From a checkpoint of a small transformer trained on Wikipedia: width 576, 1843M tokens.
MLP neurons of a small language model. Each row is named by its layer, matrix (gate and up: input weights) and neuron, and shows model dimensions 64-319. Each number is 500 + 40 x the weight over its row's rms, rounded and kept within 0 to 999. Numbers have three digits each. A neuron's up and down rows have the sign that makes its largest values positive.
After each neuron's rows, "fires on" lists the tokens most often at its 100 highest values on Wikipedia text that the model never trained on; "fires after" lists the tokens most often just before its 100 highest values on Wikipedia text that the model never trained on. A number after a token or word is its count.

L3.gate608:463507463482438476522483457503418523473511538488505457543498585511580517562505507506413518532433503436580475426476492508540529538517565500506543495577561501548466515490588586429572508435428518495464470544481547541482512384546481488573518473482481479496520503538529469537480477478468473495447474573475472452514435527605505468453536450496500490497511540484493581523523490489482460495474435510463485472493453433550485495546512471503444488500513556431517488470547472493507512509456585584494531518492471491433500468540528494443519474491523446477504478564518450506570432543491549554555494536518506514446508543534496501542568547475503515533506493543462499500481508504494527477505492452425495541539557494489510489468518551497494570525498473575503478460473487513474425415580475
L3.up608:417478496492505475514473478489485465511504486491487549476487555495512387502502535547542480449462522368556431505504480499506504507533493518545520481486535497482471509516575612483440489505512502436484467428445503491470521475489510507495639496544528512515458461467557474580484461497513505418448457438469483553511520514472527513419465507533511507458433531433583456422560496490469427476482459517449504441526478461534477539560491504477497426456471609493483460497517561511564457452434529525414493595491517401521547450512476449496497515501525513498569486490531534511513556522469524521573511560445470602506459534526492589458529531490561463482535456504468498493467500554504521485492531526451522492503476502481480453558514546525493518479473518526541588478501534464542503516465518
fires on: " of" 95, " the" 5
fires after: " one" 32, " some" 11, " of" 5, " many" 4, " all" 4

L3.gate869:513601538526458551514417579618479501535466498443552489451532487505547453502458502513480447433410505537507476543508542469489516538430515536539498534592499522521390501540514593471523421519465471491472531591533506517493485454496540530477520489486524469539511545530510444532509448448547492559564537567558579546494483503519421513509492529537548435488536536420494576489546522513445477488532470547526512516450505475488443573470519495490491492499501501551496486485509490522527415455517566554463536510495525515471452402486560495487452466554437556496467578454513467516558478485515582475486528516516612549496504488474511500547525532566519472480551421545444507473475434501558502468485481468540563537532476503466557530497565512453556498444531557534544525453513507545506513455460487
L3.up869:501508455516572444588514474483451469539551515452617478506500477489529479499484403509510480474458492460513475496483491524500540491484534511560499558511484508509459550510463489521544464508450514494488542475488517530473550512460475567473515527499538507521505481567523432552568486501548458567464515455494507573458558533484477483496566509484516472499521447377458487481477520514481526445474458424547508513463517534573488440499502547498492511573503533499536488508451454468520526506487483471540467418497489521480548548495529467417475484508502499544450492510469510426445547524490560558592530506477489473543517491559415516466573447509509496490546533569495511490521459473554464500553475564460475478520481526480453493431465412487489540524538543578413453459451452511503525450486579
fires on: " the" 80, " of" 5
fires after: " of" 25, " was" 13, " became" 9, " as" 8, " is" 6, " one" 5

L3.gate1071:441612538481438586510447420601507538518487511428466460530426531526562486463490496577516519502521510503546522526514469483479529552492496503492522495499535531553505493474528507511542415560482463572520510488492495445479517531468467496458493465459489538508579524580432512510567545453529413469557517424520460432445528564464461549549553488578481458487507501512415486571480561526577494513528532472490485511498434514487535499483468492532505481440489500535442511498480435458523478481478497396502562529485484431457465502578523484585471507569481497460456492522474536491529485530438484473519518441545540518514497547537488486530551538465408527525518469447583506455508414474459600511530535444503505502491532523537442400464581502495476442448475535529564454471455468439518474605529496
L3.up1071:495425494550468523466545496513532518502461548491521504454474460483504495463480541588505490493493484571503402507501496492533528512535511461488459530479488464491442496464519482493494479508501465451530509469517471504506528569519453548441516463554619517465473570548484456527557490547432488468574576450504431520511486516519470544497545465504556519491448477469481455567509552552538517480496505488456462534525520470462500464467518444483474461549491481611438537494446515559500494479515504482523542525519507493473526489584469566517580460538545468485485523463534550482539541552489511539504548453482489509529558462516500494553508561532514385422463527491495482414456426502496589438529422441513502515474453486472439565471507450493510452443420555532605526498519479504492504541463469
fires on: " the" 18, "-" 16, " of" 15, " his" 12, "|" 11, " her" 5
fires after: "\n" 27, " University" 13, " made" 10, " of" 7, " to" 6

L3.gate857:509510549469520552535490476497518464492566559478548458548522588460531521485443524552508501481518494505563515442477487508499460461532483449449506524524476479614445577440523498509555478506466585495499519568516536501439565548497564479453575505489554500541497496507509401486507508451544565566496493481586458471536456580498528496423546519429499516503570447523417516553514435584515511479489571503508570520574453494564452453524454510495489581434448553531481495533494493462521480507531467488484555495473460514471502499518491456459478470476563480446517514495546437544574493542494478547500499469479504494462537554516525502451482520497539544474476447517519514441589472573474507525532500500498522543541499474545433474476479487465465551544478526454514402526554438531528479459546458
L3.up857:495505466541490505480421468527524479541491543477551503537512505455481514470475510429527519497495531492424491523490482466587507482485505521478471514533514495571439508440415562494526515510545464478536518538481559497436552502480479469471513523552421459476495467521475534485498547507512508495518518478509480475486564532526474572472523575503498498467478468528464460505513497567464464562488509484451475446568577498537521506472478457541428442519491547530504500501434521464490504507515546515538514496436590531488528478484519538501464450504507534532498459506399516516521497503535441535501459573521445526503476469471471500468428469468473493504462480485490436433526497591419471513513462632510541507582500511499489526483510498488442547530477514499490552597554505463449448532449501
fires on: " he" 43, " she" 14, " It" 5, " the" 4, " area" 4, " He" 4
fires after: " where" 19, " that" 15, " the" 9, " when" 7, "." 7, " The" 6

L3.gate768:498513566562509513540420507505508528512493504521546522545551560509514560414497556511526611547586499499516441576452459487537462577543441437508496531561487541489420538487474557466515487515486501492451476442539425459481488464496497548432500551383472516526505443450473513502510467464502445498493562494485491477440468522415468484463475557573490501468522498502430591516532500560402552577522521463438467523446497467561530502461531454487454517553487468489484492504501417487534453519532468484534522477448537418489488497522468530553415623502543514500494457474513486519555512491485482491493475455532522488490452544419484475434473431506484460478540501482489535475539486444416467435470556475487504475550452505397549564489455509490495544480513568465597585471417489539460551493498588
L3.up768:431500571452472520560466519499450479527471505538572509414463528454513446495466447544419520474457509474568485509482461453549522562538517554492518431555485494502508539461477474453510519464491512501478544474469515531469540523536422525504522542525539546507506457465428521456563510543456520469468534500514495490555461437458466494475495519457470545522528522492498505546493556555519557504465443507606497533578475523515397480519477436502457479489519567509496428526513559495487504505486465496511538523464507516514515500513482613518545495499471457482559489496437485452503520431523414555542426436430494464487504468523527530553461479446552528410527492497514548451557490441539457396484491563440464481486532506480418555472497530506581516526545457479525551507467454480493524493439502
fires on: "A" 18, " Win" 16, " An" 14, " an" 13, "An" 12
fires after: "\n" 26, "|" 18, " of" 9

L3.gate1630:489518492559518490526571522536523520487505492562529434505512535551498523518465461449488447443607463493497534433562515487584449501520538429479528490514490450489490443392459490440460421536504484488473503517477505516486492514529429444429520516537523502517469524509510431533455467568532580456460521554507541413488504490539513515537527540528479490521488485498493515542543547495486499451573451501513490457535580535549474514449507516399444529463459484507528508508438489498563492525535499489516492499513497481511467506528481480482458595524477441518476486516523440506591491492468459464526523478516481518467543521531476435483462465568471521469465482518428449489546526496460613484490449484492355504523495543411395501505503515513450512538498490411476486451480500499531487528546533
L3.up1630:582492578499502537454515506511515466560477532460465452573500444495565536475451539477545473509450513511533482481465482551436443527468515525463521567507523586494548555496489428470496441518494513479563513490475496539590479486475492540463560498487599528578569439445499495495478510460493588526487495469511517468522467560458505490464468504410554536524492550476496579514489402498465508507500472503445507427496529433524506550532540411490488452546487532644530510514538543451606495444486570506510459487491465480475443482475426515567451468455455473475465484465521505494486559545541397530543446468429488481499491530553463455468500496499487463487512550445534504527485525484505484457415485502496545551503503509575536482520539489414515482536481467477503495571517433468509488451536517
fires on: " " 38, " Team" 8, " |" 7, "ca" 5
fires after: " |" 52, "|" 6, " Time" 4

L3.gate1279:523517523506521524489569476540475489491509484491573545477489576483519519470481468540551468479473455412484561530477471537532538550473475498504507512461481469512504508493485456478511530418481483527395508559545480529523488485517465417492461560535552504519518561517500535544557522454511435571490518534434479521440578565533518537576503475450482571463429469535466461550536461533477498467509468551523475530603421516566511563477501493484436515537598433524502498433469520473451535440498469506526481475402512496430431545559498527484428510525502433480494455522483395498536434518482566485619513446516516493480475443474494497551526527486489538510489489495501492477474512557444526480490537533434403497541520502483455391518447476493491464536585475524538463542474515521424474541527421
L3.up1279:483480513487477455464502472435527486464486484513503482489469504582486414445590467565486526532528544513488481497485561526602487513510447520486505510465522443536496499554559505524531491593540533516441548532435470496508516392541466458496458469476539482500396525539511480449591523504482489552470514554499474551539573486515509490552586489518557453447501396505529509490495440480497513477520511525516419585441510517529494477527528502440542487497568541509507455545540500503500573501396436471560524479474528476481457481471538557460459517486532467483536493514493460486518513535508517405541522522565501447512472556478458464484516553539521550522525458491508459472451507513544574486514492566467475534496478425527519466465529493528534564506459448511450449481499568580438543557510485
fires on: "\n" 49, "ham" 4
fires after: "\n" 49, " |" 7, " Al" 4

L3.gate516:504467534452522514492427507521526495515460489445496466454510535492565424497496514461500515436569488524512501436568514561555482460514495539491475485576500550562427537533575552415480429440536511501435487464500429541481516476473517547498503517419474507513524459439468530597510448411535482480527432559472434499517531488503535509518547458585526469508473476503488430514440470520526469474508487491533468501482515519467454548558490482582478515500494476482536540524512471517486479445533496535567511539530552540417441491539497545516413489490435507508488543481419480528450462542458531526469506401551516490482456502469486481492504469462584536488525550498535498505485542532457519382535524521513527531525496499482448472531589452485476496517508487469489587472500566563535465612480512
L3.up516:571457410531560538451461557472443443545540481480522417498524527508505463494543513456448522481545505500493504515514505546506574550540462521516474511525456521547506503557603511438525475482535531565476438469502510529461547521509531462431462479515565479558469446481469463553453433512541520553503533472504476505544431506457486514543522511543509453511558437482516414558496497475526497446539515462583426482440525543476479469515487455472514468547558528545553570545459511637530496427552506587514433551530489531479429464512462582569445501510486486432498494480550505497470503529582500499535532517485532447449528519402559572529497482429477471532507478427350497551494540546487547531542481455471553480428491423521487479554527550474424550452471507538489487554440552592489559454500545
fires on: "\n" 72, "\"" 12
fires after: " =" 40, "\n" 12, " ==" 11

L3.gate2121:522514526546514456468476533543514477511498547549527468550540544488565504480465478474551513493539501519489526499515467494537479461567496544446557490483525468523452514475577458463502407562456535491479511484489572499617528508529453516493527515421503517563512475490426513474493441491420527462541480514570483469470480522533568436425504503574498401521478579502437582507412521547518461545425568511480633480560490515438514455507461498486545509471480504472509480556461461473512469475553492487434442488494405478413478540460510514515461527479501471522436496484406495531507506509439456506459499463463518440461581587530427508523489508528494525516524515511532598485516433535485515523490535468534443482505481500523459478476485455518528469524527505495552497482479504539540401498528428
L3.up2121:492535502483469475568527472526420527528521495492544519508503497466493428493499482453564517483523386523540516470544458530489530520508572514418507481535515430523425505528561418470590451540510511550520470509461512422564569551487433532554464486408555538474472502470497490440563530459464483483479581476513461535512504505484489450474457549562537486589550507488456441493512486472531488542443553488549513499573497494499473520495483454411528500544494609493537550471458506562563502514518487533473443510514452447486472521519524551457508509435513515411505509508463442483463517462509409503507528487479539456466524490469489518504582497438431448486513473507450466537515511404477477513435507468460412534507472407467497450547486473530579474537462522461476457496526495468539448500519460
fires on: "|" 49, " but" 5, " |" 4
fires after: "\n" 49, "|" 30

L3.gate2060:537499502522506538504431534520542475454571484500495480555482523505544571499426543426468476493437517470567564506493475562506470528470577579494479506506534511503491449455443523484497492505493461520482500496537445535509580606545541516541497447514490495504454529540521457556557480513519554539551474504447508467566497566521517498472511438478506548580535394471444494578482549492521463549496504459450493521533496499531484478530490431473460467424496488515486511577497436450520528505492488600444542466502510484433464503540475475526493521485545389543598502591525466496550518604568457488536520442538507519485425508563465519486520444516506528475525538522492531485487516565480397534497488521457578495509554454496479449502477445497530558507548534534588510503430538515490430530558465
L3.up2060:546462510500534549468408495468508529496407557587528423489469574511534464510584498368492457508464517481537474540445480512478514567463476466560478551530441474455505531509492437409533627523556443522541506448570513497481470511555470511485542545555457496444475492519476460501542480530515456530536546521463554519470503519527531519549544516421569538545465502555548496507461481493510499502480395527411476574530576514505441444501448496474451537476524510547473479608472537502520542490538487521460558562569523539513503469490508464467490458520516521513539464484513522547497549464517494507522503476467465476545470472457471585486481504577487487426522546511468503512494482564603516540497483492523551491489523487567467473491524461516513479489517520502561468508525502439505570492499472
fires on: " was" 50, " he" 35, " He" 4
fires after: " It" 27, " it" 12, " where" 8, " |" 5, " which" 4, " when" 4

L3.gate2248:426527496460496471554470456471499533506427508519494512493443555530598504476529546518520495505516468542539553523555443493578465505479535559447548478575484538544472561507553495564575431575513507506488553570477513538483506496433473547552480538380544502503482474455519508483525457465541464523499510532485527496404543498515432531513554547567516496517481434521440491428545548539436505579479457435459515557458503523498501494496518492487477510522508560448476514543491482502457428431485540474502590433514472492422464418509488487493537532532482484466498524526475446544537588538527520489520541464584508505494535520504509468448549477458437499429545488499551532473467611468473508550457482496487502531522566446412464485449570507520533582544574532439506528463476533473565494576536536
L3.up2248:484418465457473493533507511489412444591495538518462548517580491503518514471535502568491554463569490546532536436524465471533480465465518471513515519524461472531508581523444511524467444471421504559500563523477500521511443555492441511475496490472499498560485419484574506451556486597470476455477541443466491591452484474463472460490459587462507524484519450467485459482532484449480493555442455457461478468597599514448543512408482516494482533585511500482524543555458486515507530472461504470472479522537479519510457500500490537525531516555444476479592516499522436611489546527541531466493487457478446557531528546469491562482485499427444511496473522563507502493473561546510565536490495545554512486531514473419486489490422470561531558545557512444498501466582488531535432448488503
fires on: "|" 82, " |" 8
fires after: "\n" 86